config = dict(
    beta1=0.9,
    warmup_steps=390,
    decay_shape='linear',
)
MLP neurons of a small language model. Each row is named by its layer, matrix (up: input weights) and neuron, and shows model dimensions 128-223. Each number is 128 + 24 x the weight over its row's rms, rounded and kept within 0 to 255.
A block is one neuron, or neurons of one layer that tend to fire together. After each block is what it responds to, as a language model described it from the Wikipedia text at the highest values.

L9.up787 [163 165 118 126 135 138  92 171 142 130  79 133 147 129 158 109  60  84  81 120 102 134 110 156 102 159  90 100 127 147 147 143 102 206 135 118 132 134 133 174 141 139 103  80 112 154 128 102 127 121 117 162 157 144 130 140 129 111 129 150 129 143 149 107 145 135 151 160 126 139 118 153 169 144  81 130 131 107 148 121 100 131 159  62 111 133 108 105 147 127 137 169 184 125  93 100]
Description: Pieces of French proper names and words in English text, often in lists and tables: Montpellier, Saint-Étienne, Institut, Jean-Philippe, Négritude.

L5.up149 [123 115 150 140 135 123 101 142 130 104  99 113 140 130 122  86 117 138 111 117  99 112 129 142 128 133 127 107 171 123 124 139 116  96 136 108 113 137 130 129 139 142 136 121 180 131 153  84 111 149 135  84 113 171 120  85 140 168 133 118 129 103 127 119 128 145 110 165 164 108  90 188 114  87 110 150 186 143 127 163  84 136 147 126 111 104 109 109 163 131 142 139 129 123 126 158]
L5.up268 [144  99  93 138 141 138 113 133 122 117  97 129 136 157 153  94 127  78 120 125 120 135 121 108 144 124 120 106 138 134 117 138 129 160 179 137 117 135 156 102  93 130 136  90 144 112 150 109 175 172 138 116 155 146 166 121 136  99 125 129 112 156 131 164 133 143 131 117 152 155  97 123 152  96 137 205 145 150 106 176 127 177  97 120  99  98 131 128 124 132 127 132 151 165 127 111]
L5.up375 [136 121 150 132 119 149 132 161 131  93 107 102 140 158 120 124 101  94 126 140 103  84 139 154 153 125 142 109 123 140 160 133 126  84 162 119 152 140 134 149 106 134 103 111 153 105 158  89 113 142  93 142 136 106 128 115 120 125 164 102 139 137 128 133 117 150  95 134 122  98 129 150 118 103  99 140 156 110 128 141 144 140 158  98 131 109 106 143 180 145 120 144 114 112  87  96]
L5.up384 [ 74 188  90 101 161 132  97 122 156  93 125 173 129  98 136 106 129  88 141 121 136 129  84 100 116 182 128 135 141  67  70 131 128 157 108 130 146 122 144 160  95 141  94 125 165  96 121 100 121 114 122 139 109 132 153 120 174 187 147 162 123 155 116 149  96 146  88 145 126 111 118 134 141 110 188 131 117 131 133 119 171 149 163 116 103 147 123 129 160 152 134 127 124 130 161 131]
L5.up498 [126 125 184 106 118 163 134 150 186 121 116  78 129 147 114 138 109 145 123 140 101 136 100 118 113 110 154 137 127 159 128 124 139 140 139 124 110 126 137 160 119 149 145 122 128 122 136  95 127 127 116 118 118 106 149 106 101  98 171 109 124 127 174 136 160 189 160 145 129 125 129 100 109 155  89 149 136 121 111 142 164 109  97 140 108 113 129 159 114 159 121  89 128 128  81 147]
L5.up589 [102 180 112 132 117 141 106 138 166 122  90 141 142 147 155 106 143 126 132 145 104 147  68 100  86 142 105 117 134  96 132 115 117 120 165 140 122 102 143 110 108 117 122  70 139  84 143 118 113 128 122  89 134  99 123 112  81 157 137 137 141 138 151 133 119 157 108 115 142 131 172 162 134 169 108 148 132 119 124 166 142  84 140 113  95  95 120 151 146 146 144 184 157 148 120 138]
L5.up680 [ 88 124  94 110 152 104 148 102 124 104 128  53 140 135 119 144 144 106 141 165 112 139  93  96 107 151 133 197 103  87 150 129  88  94 126 127 111 132 101 137 153 140 108 142  83  99 141 127 115 111 175  91 119 136  82 133  95 111 136  87 130 139 111  81 119 130  63 143 150 134 103 128  78 131  78 123 132 146 165 110 206 120 178 119  84 139 100  90 108 116 104  96 161 159 146 104]
L5.up852 [123 174 142 144 117 143  96 113 100 150 122 128 110 149 128 117 105 138 116 172 110 103  87 159 124 160 143  98 201 140 122 121 114 179 158 117 120 178 161 132 105 115 108 119 149 103 171  95 145 133 113 138 149 141 141  99 157 134 143 124 122  97 137 104 110 149 102 149 185 108  91 154 139  87 125 147 152 106 118 150 150 170 153 108 131 103 126 111 143 161 136 150 140 143 160 121]
L5.up980 [130  89  96 185 162 161  98 196 129 134 150 163 147 113 163  84  79 139 104  93 105 132 123 180 121 108 102 149 160 131 130  98 132 120 158 128 107 150 113 128 167 155  94 139 139 119 114  84 144  84 125 127  83  93 135 120 160 143 133 118 154 102 138 124 153 146  42 184 140 152 110 174 164 134 118 137 121 127 112 170 113 107  99 123 123 150 125 131 141 127 117 105 174 112  96 102]
L5.up1238 [158 150 124 102 144 151  77 143 107 160  99 109  69 125 124 120 125 111 129 139 111 118 148 110 116 148 100 126 149 114 100 130  99 104 125 126 104 164 113 133 126 138  84  83  84 134 136  98 127 117 105 169 138 135 156 128 131 118 151 133 153 127 121  94  99 150 125 142 149 111 154 172 103 139 126 136 163 118 147 151 129 140 155  67 137 123 132 119 161 134 127 145 162 117 116 125]
L5.up1291 [111 129 138 150 140 159 122 127 155 105 106 127 152 119 115  96 162  92 131 115 101 133 142  85 104 155 108 128 116 116 101 112 103 153 123 108 116 128 114 133 131 132 139 128 129 141 160  87 166 111 125 154 113  97 125  93  93 169 161  89  74 140 106 112 115 160 111 116 155 101 154 152 142 107 128 118 108 157 125  98 172 129 130 105 154  97 106 178 173 132 135 112 103 106 100 135]
L5.up1354 [106 181  95 128 134 127  85 121 142 135 127 109 165 118 168 135 122 111 104 122 106 135 106 153 134 131 126 135 121 157 115  97 137 153 155 132 105 156 100 122 131 117 104 111 121 127 138 104 184 131 103 157 151 104 114 104 107 105 140 148 127 137 128 159  94 149 161 150 155 129  99 182 111 119 151 106 150 139 130 110 139 169 185 112 143 128 119  95 132 120 139 100 202 134 127  78]
L5.up1372 [158 155 143 116 119 123 133  84 183 102 140 141 100 142 119 113 110 102 136 152  92 114 111 136 110 124 119 131 115 135 137 120 102 121 129 127 120 136 115 129 124 131 144  87 175 174 143 135 192  97 131 139 125  80 120 100  75 134 120 127 109  92  88  88 115 164 147 126 132 122 176 142 105 145 139 167 139 126 128  86 147 149 114 128 154 122 121 121 161 154 113 124 105 149 117 180]
L5.up1447 [137 164  88 133 140 145 126 115 119 111  83  56 143 130 165 151 103 173 115 140 125 133 125 133 133 131 169 150 119 138  91 107 126 135 121 137 137 169 157 112 120  86  93  94 134  87 128 102  93 132 102 132 157 124 129 140 153 107 117 139 178  83  76 108 129 115 110  90 168 150 161 132 131 163 104 101 157 143 102 130 115 104 155 114 126 113 112 125 115 118 150 101 160 129 173 120]
L5.up1504 [124 131 121 138 125 105 128 173 122 120  62  98 146  96 126 143 148 122 118 156 121 154 138 118 125 124 134 145 174 125 163 124 116 145 146 104 101 130 171 116 122 158 133 122 114  89 119  90 127 134 116  87  93 113 123 151 159 150 141 112  90 138 151 121  97 171 136 137 177 122 150 109 125 153 152 161 168 102 110  98 126 156 127 115  88 128 118 177 148 141 105 147 115 168 127 115]
L5.up1520 [154 140 139 156 148 149 122 110 137 143 114 118  95 146 127 123 139 120 127 178  71 137  95 122 112 139 143 140  80 145 126  76 110 131 121 101 131 134 142 162 124 135 107  75 122 128 120 109 138 106 145 134 147 135 111  78 112 123 118  95 117 155 140 117 124 146  73 145 155 137 112 108  73 120 116 139 135 159 124 101 120 147 126 136 117 103 128 120 117 158 152 144 102 170  92 118]
Description: Mid-name pieces of non-English proper names and titles, especially particles like de, la, d', van der, as in Rio de Janeiro or Centre-Val de Loire.

L7.up47 [127 162 125 154 186 142 118 128  92 111 130 119 127 147 127 103 127 140 128 132 142  65 115 151 127 162 131  95 134 166 125 109 102 124 125  91 106 111 141 121 104 121 108 105 125 111 107 106 180  91 116 129 125  56 110 106 109 141 139 142 160 106 132 108 114 110 133 131 125 133  99 137 120 123 115 157 108 111 136 129 170 125 106 123 125 111  58 139 122 136 102 133 135 143 146  65]
L7.up100 [166 142 103 134 135 168 115  92 103  85 142 127 140 174 106 136 145 149  70 203  97  95 137 128 156 155 134 137 148 140 136 124 103 145 151 122 107 126 130 136  88 125 139 127 154  79 168 100 117 155 123 100 134  93 141 134 135 129 139 103 124 136  98 121 115 141 145 129 114 124 154 174 116 105  84 147 191 115 115 155 129 134 174 120 131 123 127 108 141 106 111 120 153 133 107  64]
L7.up1032 [140 151 160 111 167 149 105 133 148  86 153 136 142 154 134 143 146 129 103 167 111  99 143 114 152 153 138 148 147 156 108  96 116 156 148 117  94 128 103 137 146 110 150 156 113 107 133  90 100 125 157 123 113  71 131 117 123  93 117 149 162 145 103  98  83 131 136 148 132 127 111 203 106 112  82 142 184  82  98 123 134 157 155 139 151 119 116 105 118 148  95  85 165 134 184  88]
L7.up1131 [135 159  91 182 131 172 105  76 170 126  87 139  93  76 124 110 142 141 130  99 109  94 100 139 116 127 123 149 173 139 161 100  89 131 137 109 123 126 112 116 149 127 142 120 123 138 175 122 122 113 132 122 127 130 113 145 136 147 148 145 155 131 127 119 128 164 103 144 164 136 117 126 121 115 102 137 169 137 153 161 141  92 149 137 107 122 115 176 168 127  61 107 158 185  89 108]
Description: The last word or word piece inside quoted or italic titles of songs, albums, books and films, often right before the closing quote, e.g. "Burning Heart", "Positive Charge", "La Vie est belle".

L9.up544 [114 128 156 141  90 133 122 127 137 116  99 151 146 155 116 150 147 159 128 123 123 150  68 116  94 109 136  90 141 152 126 146 123  95 132  91  87 130 122 138 119 135  95 110 104 111 126 126 126  67 159 108 125 118 100 135 120 143 173 150 176  95 162 149 117 138 118 175 128 141 102 137 128 167 142 142 176 120  97 119 143 109 108 120 113 123 119 106 126 177 130 132 145  64 134 147]
Description: Tokens that open a noun phrase before its head noun, chiefly sentence-initial "The"/"the", possessive 's or ' after names, and "their" (The band, Lucal's servant).

L7.up122 [ 87 103 130 145 129 110 125 169 103 124 143  96 152 122 146 127 148 191 105 134  92 123 102 123 111 117 155 135 126 194 134 113 217  92 112 119 110 148 146 106 128 128 109 148 119 103 153 124 134 187 120 131 150 105 136 160 141 132 131 122 123 171 132 133 146 135 118 159 127 124 130 131 139 125 133 134 123 125 105 129 137 120 114 102 134  91 145 154 102 153 108 139 168 136 131 124]
L7.up948 [123 133 108 111 133  93 118 159 145 159 134 104 159 109 119 164 155 141 131 107 105 151 141  85 125 116 165 160 130 149 155 103 111 159 101 115 106 127 130 158 152 123 133 169 108  76 148 112 126 116 123 132 148 123 122 111 126 160 131 121 107 138 130 134 115 137 144 129 140 150 122  99 114 116 133 128 163 128 120 113  88 131 139 116 114  72 162 148 111 157 101  89 148 122 125  98]
L7.up1086 [148 116 156  96 162 146 123 112 180 138 101 128 121 112 142 172 174 143 103 122  98 204 153  84 118 129 167 101 147 114 139 103 128 152 117 118 128 157 147 139 159 152 142 165 153 155 121 119  79 133 108 102 100 117 111 109 130 129 137 150 139 135 159 118  82 136 159 147 108 120 185 116  82 122 147 126 108 162 128 117 123 133  86 123 109 122 142 126  73 105  77 137 120 182 118 109]
L7.up1259 [168 116 110 127 156 113 131  99 194 131 130 139 119 175 158 148 144 171 115 117 134 143 130 104 111 151 165  99 162 168 135 114 127 117 143 119  88 136 138 102 148 137 117 171 159 131 152  96 122 134 108 125 160 103 154 113 120 149 128 170 118 139 104 126  99 163 143 133 127 169 151 146  96 129 113 147 112  81  75 141 142 115  96 104 120  97 130 104 119 172 103 114 138 127 147 133]
Description: Numbers, superlatives and adjectives placed just before a head noun, e.g. "42 Squadrons", "largest industrial estate", "most famous paintings", "other operations".

L5.up10 [120 111 157 107 129 134 105 131 184 115 136 141 163 145 133 126 145 134  72 142 114 143 148 121 113  86 114 138 170 112 141 120 112 104 161 121 147 141 117 108 134 147  91 121 111 114 153 117 162 167 124 166 149 120 153 107 123 193 120 170 121 118 118 109 117 120 120 122 143 172 180 174 135 130 153 160 164 135 139 157 133 125 120 103  80 125 148 156 149 106 124 132 126 136 109 131]
L5.up39 [122 139 101 117 131 135  78 138 124 113 132 120 118 161 156 109 148 170 137 117  79 175 130 131 127 130 141 127 124 157  88 128 161 145 122  82 125 157  93 132 129 155  86 166 140  96 131 122 154 139 109 113 140 103 117 121 125 140 154 113 140 161 130 128 133 167  92 138 135 114 141 126  96 151  93 124 156 130 112 142 157 171 130 130 104 137 114 129  86 127 141  90 145  95 179 145]
L5.up261 [170 129 133 118 141 101  99  99 146 124 134  70 134 123 192 161 141 175 112 161  97 175 117 108 114 115 130 130 144 140 127  75 133 108 146  94 127 165 135 155 139 113 109 154  84 107 157 113 143 108  87 115 132 140 155 110 145 102 126 134  93  93 175 149 131 161 126 135 121 110 164 104 135 154 135 113 156  79  95 173 130 120 164 138 118 107 142 165 110 116 128 132 150 142 134 129]
L5.up294 [109 142 142 146 119 132 133 103 138 140 118 108 114 130 129 141 168 168 102 128 126 172 100 114 112 157 135 115 130 139 140 168 135 112 139 113 128 115 111  83 152 105 138 126 138  86 133 133 126 110  92 146 128 128 131 137 121 143 141 159 150 178 121  78  92 138  93 144 161  91 114 164 135 132 154 176 137 140 141 142 106 149 142 110 123 114  91 101 138 148  97 168 121 149 116 158]
L5.up308 [178 158 132 128 124  86 120 148  95 125 156 121 131 128 158 138 171 166 106 145 101 102 120 136  94 137 136 151 143 118 134 143 140 128 122 120 105 124 131 169 114 112 135 119 117 163  59 111 118 159 124 151 142 159 143 141 127 109 125 157 159 129 137  92 138 136 164 110 139 160 154 178 134 154 106 154 125 168 102 128 161 124 118  90  98 111 137 101 120 111 138 133 134 113 123 152]
L5.up404 [171 101 114 100 147 120  92 127 125 153  91 123 135 122 120 138  95 158 132 127  57 116 106  95 102 109 119 140 118  87 144 115 147 102 165 106 133  76 101 109 116 175 101 122 167 153 130 123 141  97 156 100 112 124 141  93  96 123 178 147  73 138 168 107 117 174 164 112 144 170 146 111 165 154 142 137 138 157 145 139 169 130 147 119 109 112 115 117 121 172 145  76 130 105 115 180]
L5.up459 [153 130 125 105 109  99  96 102 116 165 129 130 145 176 112 130 166 136  89 166  87 145 109 111 128 119 137 117 160 128 165 130 133 118 127 133 116 139 128 155 128 157  99 157 113 102 155 122 126 138 117 163  93  71 140 116 128 109 129 153 143 168 139 174 114 163 118  99 132 113 170 134 105 111 143 152 153 139 107 128 129 113  98  74 175  60 146 134 103 116  78 122 133  94 146 105]
L5.up582 [140 131 111 132 137 154 102 135 135 125 142 120 114 136 135 103 124 155 107 141 115 116 120 130 130 102 146 147 136 125 114 112 162 127 160 149 130 119 117 114 125 146 128  73 104 131 157 123 146 141  89 112 158 100 119  84 102 166 123 112 135 128 103  96 112 135 118 108 106 114 179  96 154 149  98  79 114 136 150 129 125 105 149  87 135 141 134 117 115 161 130 110 145 113 114 108]
L5.up730 [146 121 119  94 117 137 120 161 171 162 112 113 138 150 158 150 141 163 122 121 113 140 148 135 129 104 145  83 155 136 138 125 177 138 145  88 118 132 148 122 145 134  98 166 145 112 123 143 131 107  94 127 100  90 128 142 130 150 134 158 111 141 169 125 128 146 154 152 179 151 134 174 142 168  78 155 135 111 141 123 117 111 160 143 112 106  80 114  85 124 155 135 163 130 142 122]
L5.up803 [149 131 165 117 149 120 100  94 120  97 113  96 109 131 143 154 155 143 108 142 102 133 103 163 108 102 115 139 122 119 155 139 147 111 124 126 101 164 182 114 133 134 116 115 110 111 128 116  91 157 121  91 126 144 143 117 163  84 135 150 128 110 180  89 191 152 156 151 139 156 175 110  88 117 137 112 115 101 116 126 163 106 102 118  92 128 136 141 113 127 142 101 133 124 124 166]
L5.up1047 [173 100 121 100 142 141 155  88 148 141 107 130 100 114 118 109 121  89 109 154 124 149 117  97 145 151 158  95 185 142  95 112 125 100 129 107 118 119 123  91  92 152 107 109 102 127  89 111 106 100  91 119 112 100 118 116 129 159 166 141 115 105 104 118 134 121 126 177 176 157 107 143 150 140 134 131 137 161  78 128 110  96 180 119 122 132  65 170 153 159 127 150 107 179  96 103]
L5.up1160 [168 137 150 115 113 106 100 120 147  86 136 112 172 129 157 132 153 125 118 147 100 167 134 129  98  88  97 126 147 110 135  87 108  90 147 100 101 130 118 161 116 141 131 112 148 112 109 114 101 118 152 144 114 125 157 126 122 123 147 134 120 115 152 136 148 135  92 130 157 136 123 153 114 130 119 161 173  80  64 133 142 148 124 132 115  83 126 164 156 151 147 160 125 109 121 136]
L5.up1304 [143 119 159  86 117 153 125 145 147 124 130 112 154 132 183 139 175 129 117 169 105 194 109 116 108 128 123 123 151 112 152 123 129 125 156 158 108 121 124 118 109 119 108 161 158 113 149 126 135 112 127 145 103  79  97  89 135 160 118 139 148 153 116 115 111 168 111 102 139 139 170 169 107 123  82 125 130 156 122 125 139 127 138 111 120 124 138 120 117 116 135  99 160 134 107 158]
L5.up1432 [132 112 122  95 131 123 111 102 112 140 103 147 146 145 138 155 138 159  97 121  97 152 132 104 103  82 127 157 135  98  93 114 176 122  93 133 162  91 162 138 123 119  92  97  81 106 136 127 117 113 155 125 135 150 112 167 133 147  96 112 137 110 120 121 160 135  97 108 129 161 115 161 169  85 113 122 142 166 123 154 136 148 126 127 175 153 134  85 116 137  98 132 130 102 131 127]
L5.up1457 [116 108 104 132 134 130 128 107 123 151  85 126 158 157 130 143  97 165  72 130 153 144 113  87 129 170 124 160 141 126 132 118 109 176 180 152 149 151 111  95 171 121 112  90 127 102 135  96 141  97 124 149 121 113 142 139 117 138 180 120 143 180 142 135  77 118 150 116 105 128 137 123 150 119 114 146 106 166 129 129 164  91 163 119 120 128 162  66 137 104 160 148 122  85 130 161]
L5.up1517 [172 125 129  91 122 125  96 155 118 153 142 111 144 119 144 133 104 115 116 131 131 114 112  90 126 131 180 157 142 127 142 142 124 118 104 136 152 102  94 130 155 125 141 123 105 130 117 133 121 152 137  96 117  92  97 102 113 153 123 118 111 132  78 131 115 123 154 159 118 172  97 190  84 114 140 144 176  99 162 121 165 114 132  81 146 148 141  91 149 174 129 132 114 159 128 125]
Description: Fires on superlative endings (greatest, deadliest), possessive 's after names (Lundgren's), ordinal suffixes (2nd, Twentieth), and words like the, first, most.

L9.up276 [112 129 121 126 148  87 188 133 224  98 128 108 131 145 120 135 122 125  72 115 135 107 143 125 153 113  92 131 135 150 116 139 163  99 104 114 104  90 205 161 107 155 124 128 132 162 142 119 143 135 148 166 129 101 172 140  57 158 158 167 136 149 130 117 156 134 137 125 125 186 138 142 142 168  48 130 111 115 111 136 120 134 162 139 106  82  96 110 127  99 127 106 107 129  83 132]
Description: Words that directly precede a number or quantity, mostly approximators like approximately, about, over, nearly, plus No., US$, On January.

L7.up329 [185 145 165 133 123  97 111 147 145 130 125 113 148 134 160 158 133 137 123 126 154 143 124 132 141 102 161  65 121 120 138  82 120 133  99 106 139 138 117 113 161 132 150 142 124 155 135 131 161  72 141 154 118 110  91 127  87 148 170 138 119 124 145 101 143 119 117 147 136 144 135 124  79  88 108 141 109 122 109 149 125 129 110 159 144 123 109 134 112 145  92 143  86 127 181 150]
L7.up1182 [148 118 116 119 115 111 136 131 117 127 148 105 138 145 144 139  88 104 125 113 121 177 179 118 102 141 136 104 202 177 101 115 117 134 167 111 157 127  89 115 132 174 162 114 147 137 191 101 163 105 113 169 108 151 126 142 128 140 120 144  67 119 150 122 120 130 159 145 172  90 142 121 148 149 103 155 161 115 151 163 111  98 163 128 193 102  74 155 126 139 109 129 104 105  86 131]
L7.up1249 [177 108 154 127 130 114 110 124 136 145 148 131 123 148 175 123 122 136 120 133 132 113 100 119 139 116 139 126 107 126 143 154  95 147 126 133 167 124 113 148 100 115 125 122 108 128 139 123 121  91 119 165 104 126  99 159  64 119 131 132 114 147 116  90 136 137 107 108 169 135 124 184 122 118 140 143 143  87 138 169 127  99 100  67 148 101 127 113 136 142 119 144 117 151 169 147]
L7.up1533 [139 167 149 135 149 140 100 116 155 132 129 119 101 147 151 136  95 165 150 134 142 132 114 132 107 111 110  77 134 110 147 128 151 120 124  90  96 125 170 130 140 152 129 100 176 171 136  95 108 169 130 143 138 131 118  94  93 126 167 163  98 158 157 151 120 115 121 127 135 134 158 171 124 145 112 124 125 110  98 129 132 135 167 145 137 123 101 101 141 146 159 131 103 119 112 108]
Description: First word after an article or preposition, usually a quantity or extent adjective or number in career biographies: single, brief, total, fourth.